From a checkpoint of a small transformer trained on Wikipedia: vocabulary 44134, 105M parameters.
MLP neurons of a small language model. Each row is named by its layer, matrix (gate and up: input weights; down: output weights) and neuron, and shows model dimensions 608-703. Each number is 500 + 50 x the weight over its row's rms, rounded and kept within 0 to 999. Numbers have three digits each. A neuron's up and down rows have the sign that makes its largest values positive.
After each neuron's rows is what it responds to, as a language model described it from the Wikipedia text at the highest values.

L8.gate1144:506512429298436520490472580540443559458484396562512520528511482463528459520524459444516464543394550471484430537389482468476558535467528542423479519498548520585504483416538521468528510418555488533497436519474578512590453598514524493493592535419441528535514501552493416490433414493471527478
L8.up1144:502537530398601563493459498524400579502625503498493615501539422526494503520463454490441529441435441545505474543579494486520482532487581523477483482509459473586547548530459486536511484599507397438588527571517570442515471463532473464521539503548495569547423524554496495484517540512485506515
L8.down1144:573473461672400484469499524528509537605480517459524487499503421421498532519457451495543455487550520537518527462534436433465501416471507485429485526498547494595456481534558533470486577400593496561477472455468494473480545525564471459582458479459433548424517504531511400546449486536481522468
Responds to: Opening pieces of words split into several tokens, often nouns or names after the or of, as in l(aptops), depos(itary), aer(osolized).

L8.gate669:521505521549481530452510612486406512458532524532515481536523531488438571469491502471510492424509547489561509494510512582507524448573498461485442538564478534456449525540485442493406454496497413449492472544517470446402518488406524535466435591452563484481501558479517468421476581606513421414
L8.up669:485488515435601479509509481475447482427432528394394454518466432515473478462490536487515503448466456529542482530485459502552484551489447439533567528556531463496496493549513477541374578438483556555503501577429490540461562433506501485534547590586432469533434586496508489616569553546479497405
L8.down669:466535468258456620526428596579547559549477412499504538485449409375608505444501569493496468555565458520461531506494458476502475505568539464439504450439446532484536486514426475506541407552534473372569521501599525515524504508419466567509465542460510459376532508500487451491541467506541527522
Responds to: Numbers and count words opening a table cell or infobox value after | or a colon, like 0, 74, Four, 107; also quantifiers such as several, three.

L9.gate731:503550563427382441452439386531341433484500532452496466474430584516587575496537492515502427374523523482457558538523530452535465517497512493493501494462519577520433508391502496568433500545522507443438541506483457452566598492494598557426386475439490417455452458520493611452473538437412439453
L9.up731:613501503552561486539577587476503528508431492543495437485370530541578568494564423449461429503505559394577443420437570451495565468588545529489454379502589457538494457471513429493435546516499504541489495487446468433520533483408562531509502541464508523499448420406502536509397535509394543460
L9.down731:509510447323531508498579496519481514652501488560490545486543458452434525586561477471475503447407512465550451508483562479522548512524498469469455461539558398396559491549622444563511492574469341486610544542470491468509359569519474466572515464539550587479558477449487435477479519474508468486
Responds to: Possessive words like his, her, and 's before a noun tied to a person, such as his girlfriend, her arm, Yunho's debut.

L8.gate265:501539522539473468485495586525500409424597579559542514457522497487486443544511556490509468541454548573427439390485439534541428506566501469589602491508511520503507515503401482460410362452457560528488508490551476546499501488498496515486450514436401442526542415530498468427510510453534434483
L8.up265:547542539547481491407504402451542552480516542434491505485437566493486542515453554441533490531499418443530409463454524492476506518471556525463548431483565496509562508500428565527462490439526523453552483545539545580442541590362439500470458460495576526487475596560536489464511501573563347442
L8.down265:559527491616540486414463451476551507509402502559502477446455554470445542471458578525468460430553550533507523531554566547500535549515526524576547482545556627439434548533530476505512521545402549562451531446453486456470493535505472475512427449527510538358559594464617522546421498497547524580
Responds to: Commas and similar separators (pipes, semicolons) between items in lists of names, places or terms, as in "Aleph, Mem, Shin" or "Pacific, Amazon".

L5.gate1448:461603514524440464573512512466477557403476492478405464516474444436617490422533536440474487546479424498497479535535517385580533571480439457560572550518453451483362448450459439419533557470571469507656516436566512469510503529453487477480486452528428435413480402523568590416421501541424483417
L5.up1448:435471499466488432515639498524504489486510544527416527446515614458492578461603474499481460534441581448479474581430465590494526579431484560533438471429525462578483503441521516399442461530517519456526431486421537458511542420520540487485501494472595558607458523501470502542562567436577560494
L5.down1448:468551575422485486577558465444622475411488501493489518403481434473584481464480565453579463407500502426510469560509488531546509553488460437553561506509463441438442407421457458498558538465472450514568548532479528483474480531430466447531523531561445452343433450524564510459505524548376509422
Responds to: First word piece of a content noun or adjective, after an article, preposition or modifier, e.g. sp(ruce), doctr(ine), mercen(aries), compet(itiveness); sometimes possessives like his, her.

L9.gate505:508571469462526494512523507500441549558485470485554493522507669569501411528488475488487506454469548582450486600433543537543416561487511520494576468458503468606542411538610447438454427483514537473423460495488515612521518458558508552444544555476470522490506519379580408461445525448558503452
L9.up505:542500473491446520512509579495476468505457575503500441494469475471552477502525613549436480519516581457478488497460532426552525448470497471552491446539506525502445602399477557504470594587485540559544481437362495487568439517507448574489493514505537527475503466495515397551479468585428478533
L9.down505:463545523502507453549525564515462501535517478504516528444542526605506533468454495424546515433493459470408504428459513481485407585495518538525544362474470523522577495435520479463459467567563494450490522509499460481472591513445482539508558579529452423446397542536496495462462480486583569495
Responds to: Surnames or their final word pieces naming a biography's main subject, usually opening a sentence or paragraph before a verb: Bailey, Hitchcock, Gomez.

L9.gate1191:484475533395568587509491541466487455494535465505507483460538554552533549535522516458481576473456442480507437584505496508455580579480509454467537563504495554406497426567554457521377577463436462536430429481533522527439556462439549557595504509526518511519486526573536515476539527448536407507
L9.up1191:418509542500500494474465523636473469502534484569496479487504583521520508474621438469442533553424472545471491520475441503479446467465419514488500472463476507570457510553472518513487651513491516506468502425474561534528517543471460557530434485474546542573425582465484521510480500447462521469
L9.down1191:455518432378546496496426527527489497483547387504595591571474510455498504545389509480558426542462512560478481455560539554507573497448463416498518537584535513473475490519442558507402433519404451523483494483483605533514657482428504498522513529458439507495569473378413523466520464385504405583
Responds to: Number tokens (digits or spelled-out counts), mostly in table cells after a pipe, also statistics and dates in prose, e.g. 2, 122 kg, seven.

L8.gate193:516531508458470576519471476589536583522558544444462466441479470461581470445600399436533403536479413423505481522560477496442508463446488509506470533437507495574571565469460514459507383605578433468497438468443501478542549512526599500426499496400493454479502481534543539404529524485497535477
L8.up193:533570609528560427620365521622507517527514478566469497469426456503436521528531547416448491412467442461512486444571428470516528492484492495509448594496496482519508470478444419588423491510547481614478469449512561403541477468552459541542568490510484435504524473553556553343492486537403459587
L8.down193:510495454509522458397488556352463540382464640510474470464501532421452604563426467565519543416475464520488604562396460570500479518566523492521501447490525492506495485510565503530435516435495507511532471565534463593481524580573496523548471520534556556465437589453524448612477430516542467509
Responds to: Content words that complete a noun phrase after the, his or a, such as mall, city and nose, plus entries in sports-result and squad tables, such as FW and Rangers.

L9.gate758:508462435510507513551503564509403524434517485516626454497503543504504503540564499522542551405450558444498456642486549545483629378552454571575517458521439534441490501518479456592511488498422486535386580561644510554521488386535488510470488582509519530591510439470509484508458405471405471520
L9.up758:462493562543538544433497512475496417523529580506480543516448498595563513481567573577556554537527453504520478506596472495464496547484459466533625485456545522386536522512411560588561488520437484498536505429541510451424458384468579462494458456593622409487485560451453497446458493590373570596
L9.down758:543496519537451514522456508514456452514619503468500580455405483525469485461449508530546546524553396412459495460463518496542475509537502400490526561456471429389508540464521436446453456415474460468487517520538508447485550481579568494451481385578550435575422460520438545460622478499504540426
Responds to: Cell values in statistics and results tables (numbers, pipes, semicolon-separated stats) and the first word of event names like World, French Open, Australian Open.

L5.gate498:557502520502522494532503510559466535512560491448528455482494494504488537480483490521528516579424532554428466545488437467517497567490501513562520550450560464538423550557518566545547489511575544467471593414460443500373428539485571485334557575403475430508527463498476569416568544498510484399
L5.up498:451467442478510463465549487542558491566521506433471437423518481522429517481458525500473500530509512466437376553469617513499527473535527402413408558512493551490524535541520584499540527487546560528561610442472560520541555508535595455543634577584493377537555469516496567431424512476495498534
L5.down498:503525493501476470487458500545506581480489552512524434438481455520543475491517487471452531457555472461547420509568571542583525410455444512380523386460421579335566535475494447491543548544489522502470424437519573563563543493485483451595461450517427506537530505487480504620413516525525479541
Responds to: The word "of" inside proper names of states, titles and events (Republic of, Duke of, Battle of), plus table separators after percentages.

L9.gate1113:468446408480447500506465562574496456483511546507583528618491470554518533520514538458527558494503501526500530554439479424596598486499476470600376464482523424555522569554548526596497588607428543512483494500576515373515475537540556531560466431521466531477502464546483407455456514588471599475
L9.up1113:526430522518481434554499452547480482535465567444571379519557454586548483607503531437489555571467458491445495417574431480488433548423408474535404492537467466538509546533484525559489485479426558427499483485526472518507495461496543468514524511422450477395467515460449477494471422580478545546
L9.down1113:456497426566452448520522499504476581445485521479479583422536489361447500485511507483524583531592496462509477535508561520472447479497490484496515432497484491513528429375600447543507509569585483500539528430446477531601497574447425433476420506493549529481565497510527551472560486488562445424
Responds to: First word of multiword proper names and fixed phrases, mostly World (World Cup, World War) and African (African American, African National Congress). Also European, North/South in place names, and heading words like Professional career.

L5.gate1207:536500633494493582537548398546522511415476585532461485464545498473517618505541470553451482495555454460513422535473434601528481457510535514411557455526477542543496503490471428474445528592422584490482453428486462440517432485470468512458457490439515515515518460471498515519495505497474550533
L5.up1207:462362461465453478496529596590510540525492518502482532539510487528453555515492472386493521551451485471373470527493450488465514569435555496564507417426555545462545530442475608501503433505592433490617558523556443443511563545495533469531480499561642509469473570549503510553487544498518510472
L5.down1207:594559568503519516541500492474481503498382514477487510527469528514504524475519503536501480400491550532574462499460493543467473481488472543442432461564466523477465496555524495481555520520379520484461467504442502485481490530472464452491469575461451529441496446443431473477486509455455609541
Responds to: The first token of the noun or noun phrase right after a possessive (his, her, 's), as in Wang's father, his début, band's tenth; also CJK name characters following a romanized name.

L8.gate1121:508455442511492527403462482488413470458463540463507552543384533443424482451547507497566520536429518434502556567462504537532452421588451507504486478512469458509450515491495645547457462485446516513580581463505496493473542453495520536442479492562526470560583460472455526546534562500553452549
L8.up1121:450483421513540503445569513461410571575419454418450491417557482473528457577450506471483513502492501474590542396558475482414487536508576439451517474496551486457438476476487486504509488544448532501536520568424467423479451576553456459427521458450532522454587528467476403611566447526513528559
L8.down1121:485444549624462494577499476488560472493536463479496476427525515583431505547505492484537484532540511469494451445509519417466481551395519561488582483392491490434596474581455423415494520508554434477396453587519518500470421561523453493594483574462525552528513492529532503494421452446438475435
Responds to: Interior tokens of multi-part names, dates and scores in lists or tables, such as the of in University of, 29 January, 1992–1993:, 0-3, and ==== subheadings.

L5.gate574:439545424463552463397521470447523604502514471464504516496570515526481382501521454488468471494504538496544459477494494532462492490428521565534527489567495461532532539530622511521454424532524512472493568501511505587550501531416561495502445581429575491528461503522536440503443570500536562521
L5.up574:424485468550515524610579534443484477465567560535474551458540447532471507535498440436442503476495509461490497626455456508418520558537506503394511480517457426586453480552484585429548479529498513548569433403463614542480496452540516455491500473509541553380449436439482506540546407513480554487
L5.down574:517582603480512454394489450464547452565484492466500444597434524492509486529473436490540463479441521527534488457468507511523475555421456559498457461539537537512532478515537552538453460489527518546493499548540493581495588575470473499510465529469527523458481523542547464444389541504548495524
Responds to: Given names or the first piece of a person's full name, often after a table pipe, list dash, or role/title word (QB Kyle, Mayor John, music: George).

L9.gate525:479519492583555433456464459506472450566437471558507448448453464521510434432519519481580405454517406479589537551505495523478367578470518574496618523517562462477528521522405510414484469503494528621414469425377553470468470457559561471494507453457519570458435582508475420509516452412554522565
L9.up525:549551499557533423416582472506456538515500468487602450479561520440464532496586437443433420605441524439555505487465471547522440451450470508417581516579480463499455485464450532475491485385440528488554496564475558609496502528423400518461445502572538463633517486472490559505415376505559505491
L9.down525:526433531881445527571449500449439479487570506538509469574443616547498538536496482545487502500473563530422459548528536495458568446491491523492403478500452519527446508511589531531517440500567550437489567564480446425475443408558429544458552493545553421479478480467559515495564481536533500431
Responds to: Tokens that come just before a team, person or item name, mostly table-row pipes, score dashes and list colons in sports results (| Ayr United, 1-4 Ajax), plus some prose words (Professor Paul).

L5.gate898:448572468571512542444500532459616526481577505524572507447394579526483581519416489467501456525548505548489402528560523504499464427501472540485604505530510521476427484537450532473405453501406519502560520433501463545478499557441500580506454578531497472470483507463483445524490489557532433496
L5.up898:530420499479537448504503558623475510432542462406531549415452444444518465477540528509367589512488500541508531472496508437550600519566472439511352466398524449470571562503559482599556502507505526455492564552460451410545510467543504399500581453491537482442501429551553518515560459488398486523
L5.down898:546509466801538460485546563462469518575527555518546439433488554514478556484454441460480491451487547495473424459570463544455490467511538599459563565514395505538457522510428474439487502556433560508487480458482509546456420469393448545503452554492464471550498561464509480527482487527559531454
Responds to: Commas, often merged with a word's last letters, that close a proper name (person, place, organization), as in Tom Bresh, / M15 Frankfurt, / Suzuki,.

L9.gate1177:523455463410527561562460539555478551533497517496528462517603454524585511460497496478563408441535537577522464562495505511488519485476464521494531543516415512529528597540521487518575458428442442571460532444571511470564472573575469504569497530499450505495425459524560545590578577476469468494
L9.up1177:493469490504503509524408453594504540506492529460528441484537452465503480463451510518598499557540483445523545461443501516609479552383482496505395445507413461540502562561497461564508453542439514523418472527605516416497517558462420491486528543468524458513537525408518477591504488521456485454
L9.down1177:512502488766463444471531444591505594500533553567465514483548492482468441494442551550531504594455458437558547463555503497509515500524539418470452526500527470592513532467584551536457493598540541508446494457528561519484499514462450477421574517450501564523561544473492499486475466528511589489
Responds to: First or middle pieces of capitalized abbreviations and codes, mostly in table cells after a pipe or hyphen: court codes (C.C.D.), country codes (MGL, WAL, CAM), acronyms (BCPNN, ASBMR).

L8.gate402:512459465511488531459505496512484543557515525560480520479490496465532523455495463498484488516499418590446482428503401494470531534464509472560552498423550557440517592521480547559561539483537469457440453447489449443481484552451530412484511448431515558462494486569463431432585476562503448380
L8.up402:480564501518492457448450549505541575551484545500399524536515563546555500493536493549526473517518454539528448504470569507513483463415432491542481503501514473414522425491488573480370527429576485511543493484503562489520500557480477511512508486481504595478411575547523448461481467444574436502
L8.down402:561455551693451447465541504517477550485495436598679422546418509475564474493490503450513450463485508520491483467527404576475519515565550526446484501468465585514463574402513512473523428534538586424416454414522510556438421439459457524545522544424418462475403577495450534521530476569498481526
Responds to: Kinship nouns after a possessive (his son, his brother, her sister, aunt and uncle) and final word pieces of personal or company names (Jel-ar, Arkhip-ov, Bark-ers), plus some table-cell entries.

L8.gate554:498463522478475485405407459494476436481425499593582441515504555463526477550469454517486438495483496524535470485399494450462471446523444657544452541470486421493533488518505607511498481564509495517367518502490540467533506538465562606530546466432438467505504646443448513497494483535459474503
L8.up554:541566489529534577557520574447457528525551559539515557451458515507463566494477542488469557491543574479536461457488424511529585475496516428526540445571536563371526489514540498541483482532541533522504468468464510486488577500527465496481549576505551495568446541436497473529514551521493518508
L8.down554:499556523678488388431491531551459464472519433544508523504542505428514483578525488480540483501507472622496521621475477460506423474494580613548478412425489504572567502466507481430531519536578501427443541448514559481526477526351509553456523426549474429471570522497482557548456474494444489454
Responds to: Person-name pieces, often a first name or initial, inside lists and credit tables of names, such as Norman, Lee, T.

L8.gate848:415452522363564367503508493499482449531438520500499504454524510451488445420490440543543548534527493503562498596510532535466533529421490529498536535504450437516516519503641533572491406522551493475541533489574434532445483532525465487449466512503490508536509497429487411442489439458576453405
L8.up848:483484435462546547531407498444509419501510573416506487429542453574518488584610445597481486571573498493488503507501597515498485396497504542498471515608491412509422559525547509490511432476487464474616628544514452558511589464532412536387469496493611581497404506459521390557524539470467463444
L8.down848:528608479425488446476367482482463494519480458595473584504473610476469556507487593461583406427475496527531527520470465517443556580504529521518510405517457498428479443503498590439468429549523424480566464578536494485486523440523437450455391505592434521516509565433408474457520478425549503490
Responds to: First word-piece of foreign personal or place names, often right after a table pipe or list dash, e.g., Son(u), Mon(ika), Don(je).

L9.gate270:475519491421473441495461439454500414527426452501427443464529587429630534519456503479488428489417489449440486474403541528555358565489511604567518512548461528463556523433558590401565474512577498427400491468583499472478537512461526516536572585552440432426476482408537498445503515482510500579
L9.up270:484490491515541478402441510381504482481468494402582579438570557479509470510616541451360548461515525453594593539443406494536522426511490591547473534418510436425488485535506458445370377484488521464528525465456525561533474457517501529490474471494479510502469578534503490561447469592518427475
L9.down270:483478526432548457457522506491495412438516400519496453432602542464509482574476545480438589530478547478472472512483473535551438596511533589532425512490490524521567584523536522425537459479546506437414452460535514442491464461529453551474481511488496546457597466407414599537494555492477536526
Responds to: Fires on word pieces inside personal and place names, often a surname or a repeated name in a list or citation, such as Schro(eder), Cas(elles), Ober(oi).

L8.gate1028:505485582450418403499442584504543530442556500430493439558563436386511501489467512495527521508464574500447515548387551470428521498510421584480424538495521510462488493479518512429439480561510521539455586487457594550554515485481491549415541465538566489467469492526517465481400651476375458435
L8.up1028:530474519498412518515498474539467554538479525424412526497503474486486514544482486505481586616453537484514556498510554466598576511545423548469453578463532592489575516411505475517442548521478409429450554470434482562547521474427426531547532438466527435509450475526469619478475544511530471566
L8.down1028:473471469485585450477484583578483512428394511453538524486498546535440567514623465480344462473546510436469532484531564454472523384537585494636472474486482486506520506603510468587490443546537477466523546521462455473521474450540542485494482466557559490509522423488464532412517480461526506520
Responds to: Possessive pronouns such as his, her, their, its after verbs or prepositions (won her match, win his first); also middle pieces of split names (Chung Hyeon, Hu Yaobang).

L9.gate211:475542413431497543537575576512460595482496444560515497382527477465430509476540591461435556421490514485581498552472445504485442554535542621505507491491437549542559545455592532584545511486476471570533479548463504509406478523541578483390462573553560457474503530447483531497517504512433499486
L9.up211:536561418558499573536612486503453518577542487476544601344487545512408502532473521545474539564584497462553515524503460462523443602470435530429584491508503474573584608465561548596496547536499533547449431469489494425539522562478525568490456526440555606497538558514474583474531510478491485499
L9.down211:498517490460524481529462536623435517543563491426415484459399531427487517458524518478491523546564535539608535388506507487508555495549454519399515482572491447527472562552464504588491531540451490465518487475503493455555629521512494468504560497441436557489569510552533480496503427505562441578
Responds to: First digit chunk of a multi-part number, mostly century digits of years like 16|35, 17|41, 19|90s, plus quantity words like each, different.

L8.gate966:473449523484623428466419532407472501489478488564596604516484500520497476506497518486443565447517533451430499480454539521471519440506492461431448527592547456414443573563540441550477434461569490557481446495543587401509539553591557481411485527475574561486453500489476526427530566543396471521
L8.up966:514543487498500517493499495485564547510558364553502543559481439477451434476464491529487545402457565552498443442528527516482435476560458488476455484573593469477499483480502616476503471498548556510440449448480512479539538605492364408476578488549498575435569491588547587526595609575451481551
L8.down966:503529451448574514546582420546545548526559533488493497527474545434528499434497434481525563506517504462501541410486500600551526616496445503453471558503515574504523476453588562464533567466445482465494439503442463542551429489536532498446543518455529506561467456535468549492485434569595547543
Responds to: Mostly the leading digits of years, often the end year after a dash in life spans or date ranges (–191, –18, 19); also table cells and word fragments.

L9.gate1279:440484466453514518505501492496539529465573438463534519530531522437476451573370507469535512516470546412516530547438536488462589507595440470540491465487495536517460578462624510616524549556511568551471509578531495500497557434552455575600570498583536465479497506594484443500522545524496487402
L9.up1279:494440527363438489511445559519522467484475546520469490525476500437554516524484547544549541412523550537520454381457483492439601519577576549544497616482532470466553465587499441532577555486411493498465523494494509448543590512515527417565534435463463515451426436473497546519464472469496531502
L9.down1279:559524579624389466468450392489492504503489507524498512549471518519468452465534466496575525516503469480559491526535498493464566431458523529530516529467477502532543555494553569427522530499484499385540506423547489521462446490477503558549471605546450402516543560468567477425517529381509461504
Responds to: First sub-word pieces of names and words, or a modifier opening a fixed phrase, whose completion is predictable: Gull(iver), S(oup), other (valuables), Civil (Engineers).

L5.gate350:498587577479531439497510621426519531410489465492483564462454478574512521502423472487494509542614546473547523484496523505508479431628426460569541524430583524543561609508432534477516478552540504517537467499479558549476434461550425553522543492585525462475483476456514506439484521561470499520
L5.up350:471405472482482608455587579470510479500413535466478542451536460448498505454442503491417526517490555560547417557490585563503445463463539518502499470467441588566556490526505491486580511496404480550528485486351495623557447516483494553503530577530473556558523492478530452462562511556467468468
L5.down350:518476565405449546505538557485465569516657493467572540569471463406489515532414462536492533563511501509557581600616402408445433506477491460526527436441549509498475548441408520493542514463555487460527466519454485407464494549491523514447519571513415378366580452471461435464527433437517387504
Responds to: First token of a new field in tables and credit lists, after a |, ; or –, e.g. lyrics, +, 6–2, bouzouki.

L5.gate940:461429478525485433559529592480512563515561468467531519517455453563536481454515433452447469559471540487613486569512391467530513546558516544591483565505527510434426543514487500542506494484527501513573559540412570489579535457506621521442467585442545534569461552549508492459445481546451498469
L5.up940:517496554389616478454605494465473545423498483418501603566476467456557470501437470546536545503503537538441496550480543536543539487462552489515518430554455377509517554510592470541465423544429570505585445558506551469504520407519476499428527514486537603512514455513620471494485499527414492484
L5.down940:462450475452514502528476552571607427467475456506515467528492515485502523531513500479564494530519475418485496439446429522535444571543465575475584502427465544551537505452552494497531473456475468570482617471472499514427483508406567491587509532504574504000566543553482484486522549477516463456
Responds to: First token of a capitalized proper name (people, families, places, organizations) after the, a table bar or list dash, e.g. Herrera, Conway, Keith.

L5.gate277:441491434371517586528490528548458552443451520513510499495529492503585439562546589508557498552496489523481482535546461508477501536543465514436575471489535496588507620587534509537533520481489439409491510459529512522527477480360513494498537548544551499493497554395539516473494457509466470482
L5.up277:539524597501518488493595506475470580547558522527466490571496509515475498566558416593389589590492419500476460514573405520492468465516459580437597502515422532487446530527517603473557495498497540513446500582502514479457557445439506456516441549473501429533500487458458434485480496472531450551
L5.down277:446424445360525576527437466549482558448451538529453472450511549482416517579528588413448472533514512604449496511436467509560559511474527482481481459536463504519473492602587523475425509530457473390565522493428426509448538497456532541492408494497564539631542513410517492480449481481507487510
Responds to: Numbers giving a count or measurement, often in stats or table cells, such as 72% of critics, played 93 games, 158.2 m.

L8.gate1431:415430459535531401580483554484513548535626469512505520451549561593473458494517492498421497594469594472499578510477533474504517587466490549469456430451534552568552458452451506500529530562517533527541467571499523514565517452445483511523618580472479620479557553547495520497545429529524484489
L8.up1431:548554504482583461406457506601515521522516508511469525504448530460545522446399481536502388531552493371571494555586516471627529491498459383454524447509517498506556607509456504478464506578551488479391456568446487464518560478577531450579571492435479511461551521608439470512476504441535504449
L8.down1431:486588588454432516517639528510542511476426571502554499639555507450421479562448453489560541460444480444568470498475527469525465529533466601557462543587467513499464498517657490488518518469595436537525491457516469509500489525556530524476466487479543449467541492498504532536392458516533478557
Responds to: First word or fragment of a multiword name or split word, e.g. World in "2013 World Championships", National in "African National Congress", sp(ruce).

L9.gate674:446575504486431618551465466568404503467508513522489457441489555545561554464509504584507555479537539571570452485470450531532463480515539491504523570514537480460435481538525454500455494530381588499489459439476527386469529403459527509471468463588518537471475432528467441480467439469474440473
L9.up674:493499468477521468576543491583532415519543487449562527415410398492563555551610533459484438425520577411498515588491486390470521571533473567564480563296491545495531484465465463481455590512455518514379552415499519465552571508449560461533466384472600564497490567484505566391514504520432521488
L9.down674:407510530590425449515482462493465529508510508489426571464546582459484513346514583520584572479413450554516485376509518455567595605404467455479462553544480481534591509532542428387492456505482586530533504470523456519560485445474497438529447427487517515518552480474569440514483524438537399416
Responds to: Tokens just before a named office or role in biographies, such as was appointed, installed as the, his tenure as, served as vice.

L9.gate1534:506528419505486497382468581443561616482447612578566480572491456504525496492562540494538506548529486606471478473492511488450525491557472537553500451480575468590472521448527452541554465497484505526523523446534381549493518452497544580471513499451418463563441555442579466535509467525391468453
L9.up1534:581389443603548455459567437502584509520464521389528515524492552487436478488493472557487457456500556464459519458505509477536483561428588593577521517466443514487524400491464469564457502506541451507463604571468437507490461529392477542518515536544479497470537536526546520521529550538524569576
L9.down1534:584475464466466491596434526499501602495470562430533420601516360544541394415516552499493524516575524618480451538558511486496553557495480484517516443474461492580578493523488484665540519485495560488580440480534480531474538521482615506481488538536627471556512506465571559499505561561417448471
Responds to: The last token of a non-final item in a list or pair, usually ending in a comma or right before "and", e.g. "between 1938 and", "Frontier, and", "interfaces, and".

L5.gate922:463480527472569417546470532526609434369504627525503502546522443504516492535419457498601478511489455559558500547487509489501480489493396558551523542581501510474514579457472539463516413467522467548467427428527426477513483476471569595494512570545545499389594534463513471516481479536468484503
L5.up922:463501468467482460552473523482501475459446449429502538527598483498433485555464535549540512487466515524567508561548477513429520447427507491563527467576515522574493619482511460458509507468426446513498471410505524533490528455434429517470481577482462497538542488451544458507475569529499471525
L5.down922:502487493446530505437472574535466437477537518519484506548449504495559512473521495527491463494515496486519560624610430526511517561584472426532553510372449487563505469413495466454536470504553524547565523515556465462502533518411585479508499421460450488192448458478499551491610515532560544468
Responds to: Head nouns or first word pieces right after "the"/"The" (or a table cell/list start), often re-mentioning the article's subject: the district, the station, the company.

L8.gate262:442439428447498525549488473429511497441449455564433451530416425448492595511471479599550502451486520550449524452458440449636461455506469435483418496399385562501531466493486448540449505590452501525400521452436512479545487520455443477541516534499506523502500528491540503479566400355492543505
L8.up262:481493498460454557556523514521527488498554531524495519529479522494479468484484503459534463401584504488419422486523482491520445447537434444450458517587446405444515479575528467528492489505452497539531555494490490549549448450533458429497526475550450522524523556442433576456479549525436498493
L8.down262:520504511674466472458435465469558481443482526522586512443478461487488556520594485452375471493444620509583499485520464484443412451447454466530513493493517563444447488591494503566474519450466513491448531481441485495534413510530414523446476529513461500461416514503501441541605477446503504477
Responds to: Word pieces inside a name or term that already appeared earlier in the text and is being repeated, such as R-ī-ga, Tele-caster, Par-edes, CH-F.

L5.gate237:537522466484455508548515507573461556449562486577398475436478508496557459502542517528376542544459568573491479562515570578544574556377448501505436599524463469522506516564568442552511501522546545564543577443377525419487504412520527468392527611356466636507466408539478515547547364480525491555
L5.up237:585477518533511509502417587511525594454535489505503505481485429480536549541432552429487556467530594569563505475529577498513486536505418431485422449514548436509492448542502538525527493401581530487490574505494536490475593523637415509462544531393539391533507458465558481635598405564502532465
L5.down237:427469577448471532430537499456529520578501560395575531450463500485401548545551500445568570518564447372513467482474463411483491508555507532483514458540521537467639546490495480482469510538450566389458466509614545610481558503494488461587449436513507552237524572458512402528560660608500454519
Responds to: Continental or world words opening competition names, especially in athlete results tables (European, World, African Championships); also nationality adjectives and names in sports tables.

L9.gate1208:469501575464591458452394550508477378421485431490588403546486553512560429526540557441462542494566462559467515392451510563490489546479436480554413498409590444487424431563497557535524535527427504474500485562476507444542497453502616520472479508540515529456494555456502560501462534397558511502
L9.up1208:575402529482422485537374609536488451443418507450527545513548521458515427500445461477478423543512522508488608484515491477520488561533542442459423564477461547477512527533531510540498474487541524435505554522483431432534517432474506459437417556577428513404535507519414521414465464458502483470
L9.down1208:455447473441600457543485535495471521518487602448505484418369533459514547415557440506524442498448501547503580518486453496480564471493498424414492500527468483463507477462481597487587512492464543506489534659506540485543585451469656473454504532566536550510552514497585509480514498460639507489
Responds to: Initial or inner subword pieces of uncommon proper names, often Indian, in tables or lists, e.g. Gan-ap-athy, Winn-ifred, Bagn-ères.

L5.gate36:562543448432503388575461556579544484488487508456430520433464570440452534609429543481491482463441534539519492497503450469438497557562480502464573519493530454468484466516534554549526496547395450560569415506530469555519542560525536523401463503478480450508501469491575404467425479557469491567
L5.up36:500515455465560449456508420505466503514584482544551505498536452443484499453515458479550586464469433392463526511530404494571492494451591554565477486488509508455532609430521572513541483498523534483447527550600431475522477462398498553444533587480516517523431592569510438440470459436509483474
L5.down36:603488518403409470572589533556578567500525523507375540537500515488501446598524518522445551539495540452526400590522530487568566517498456450507419555591516461542533540601378495492531491521484565572550476470398522498430463597498441469565470532489388475434487424440527483576462498569568485479
Responds to: First word-piece of a capitalized proper name, acronym or model code, usually right after "the", such as LO(X), Kell(ogg), SE(AL).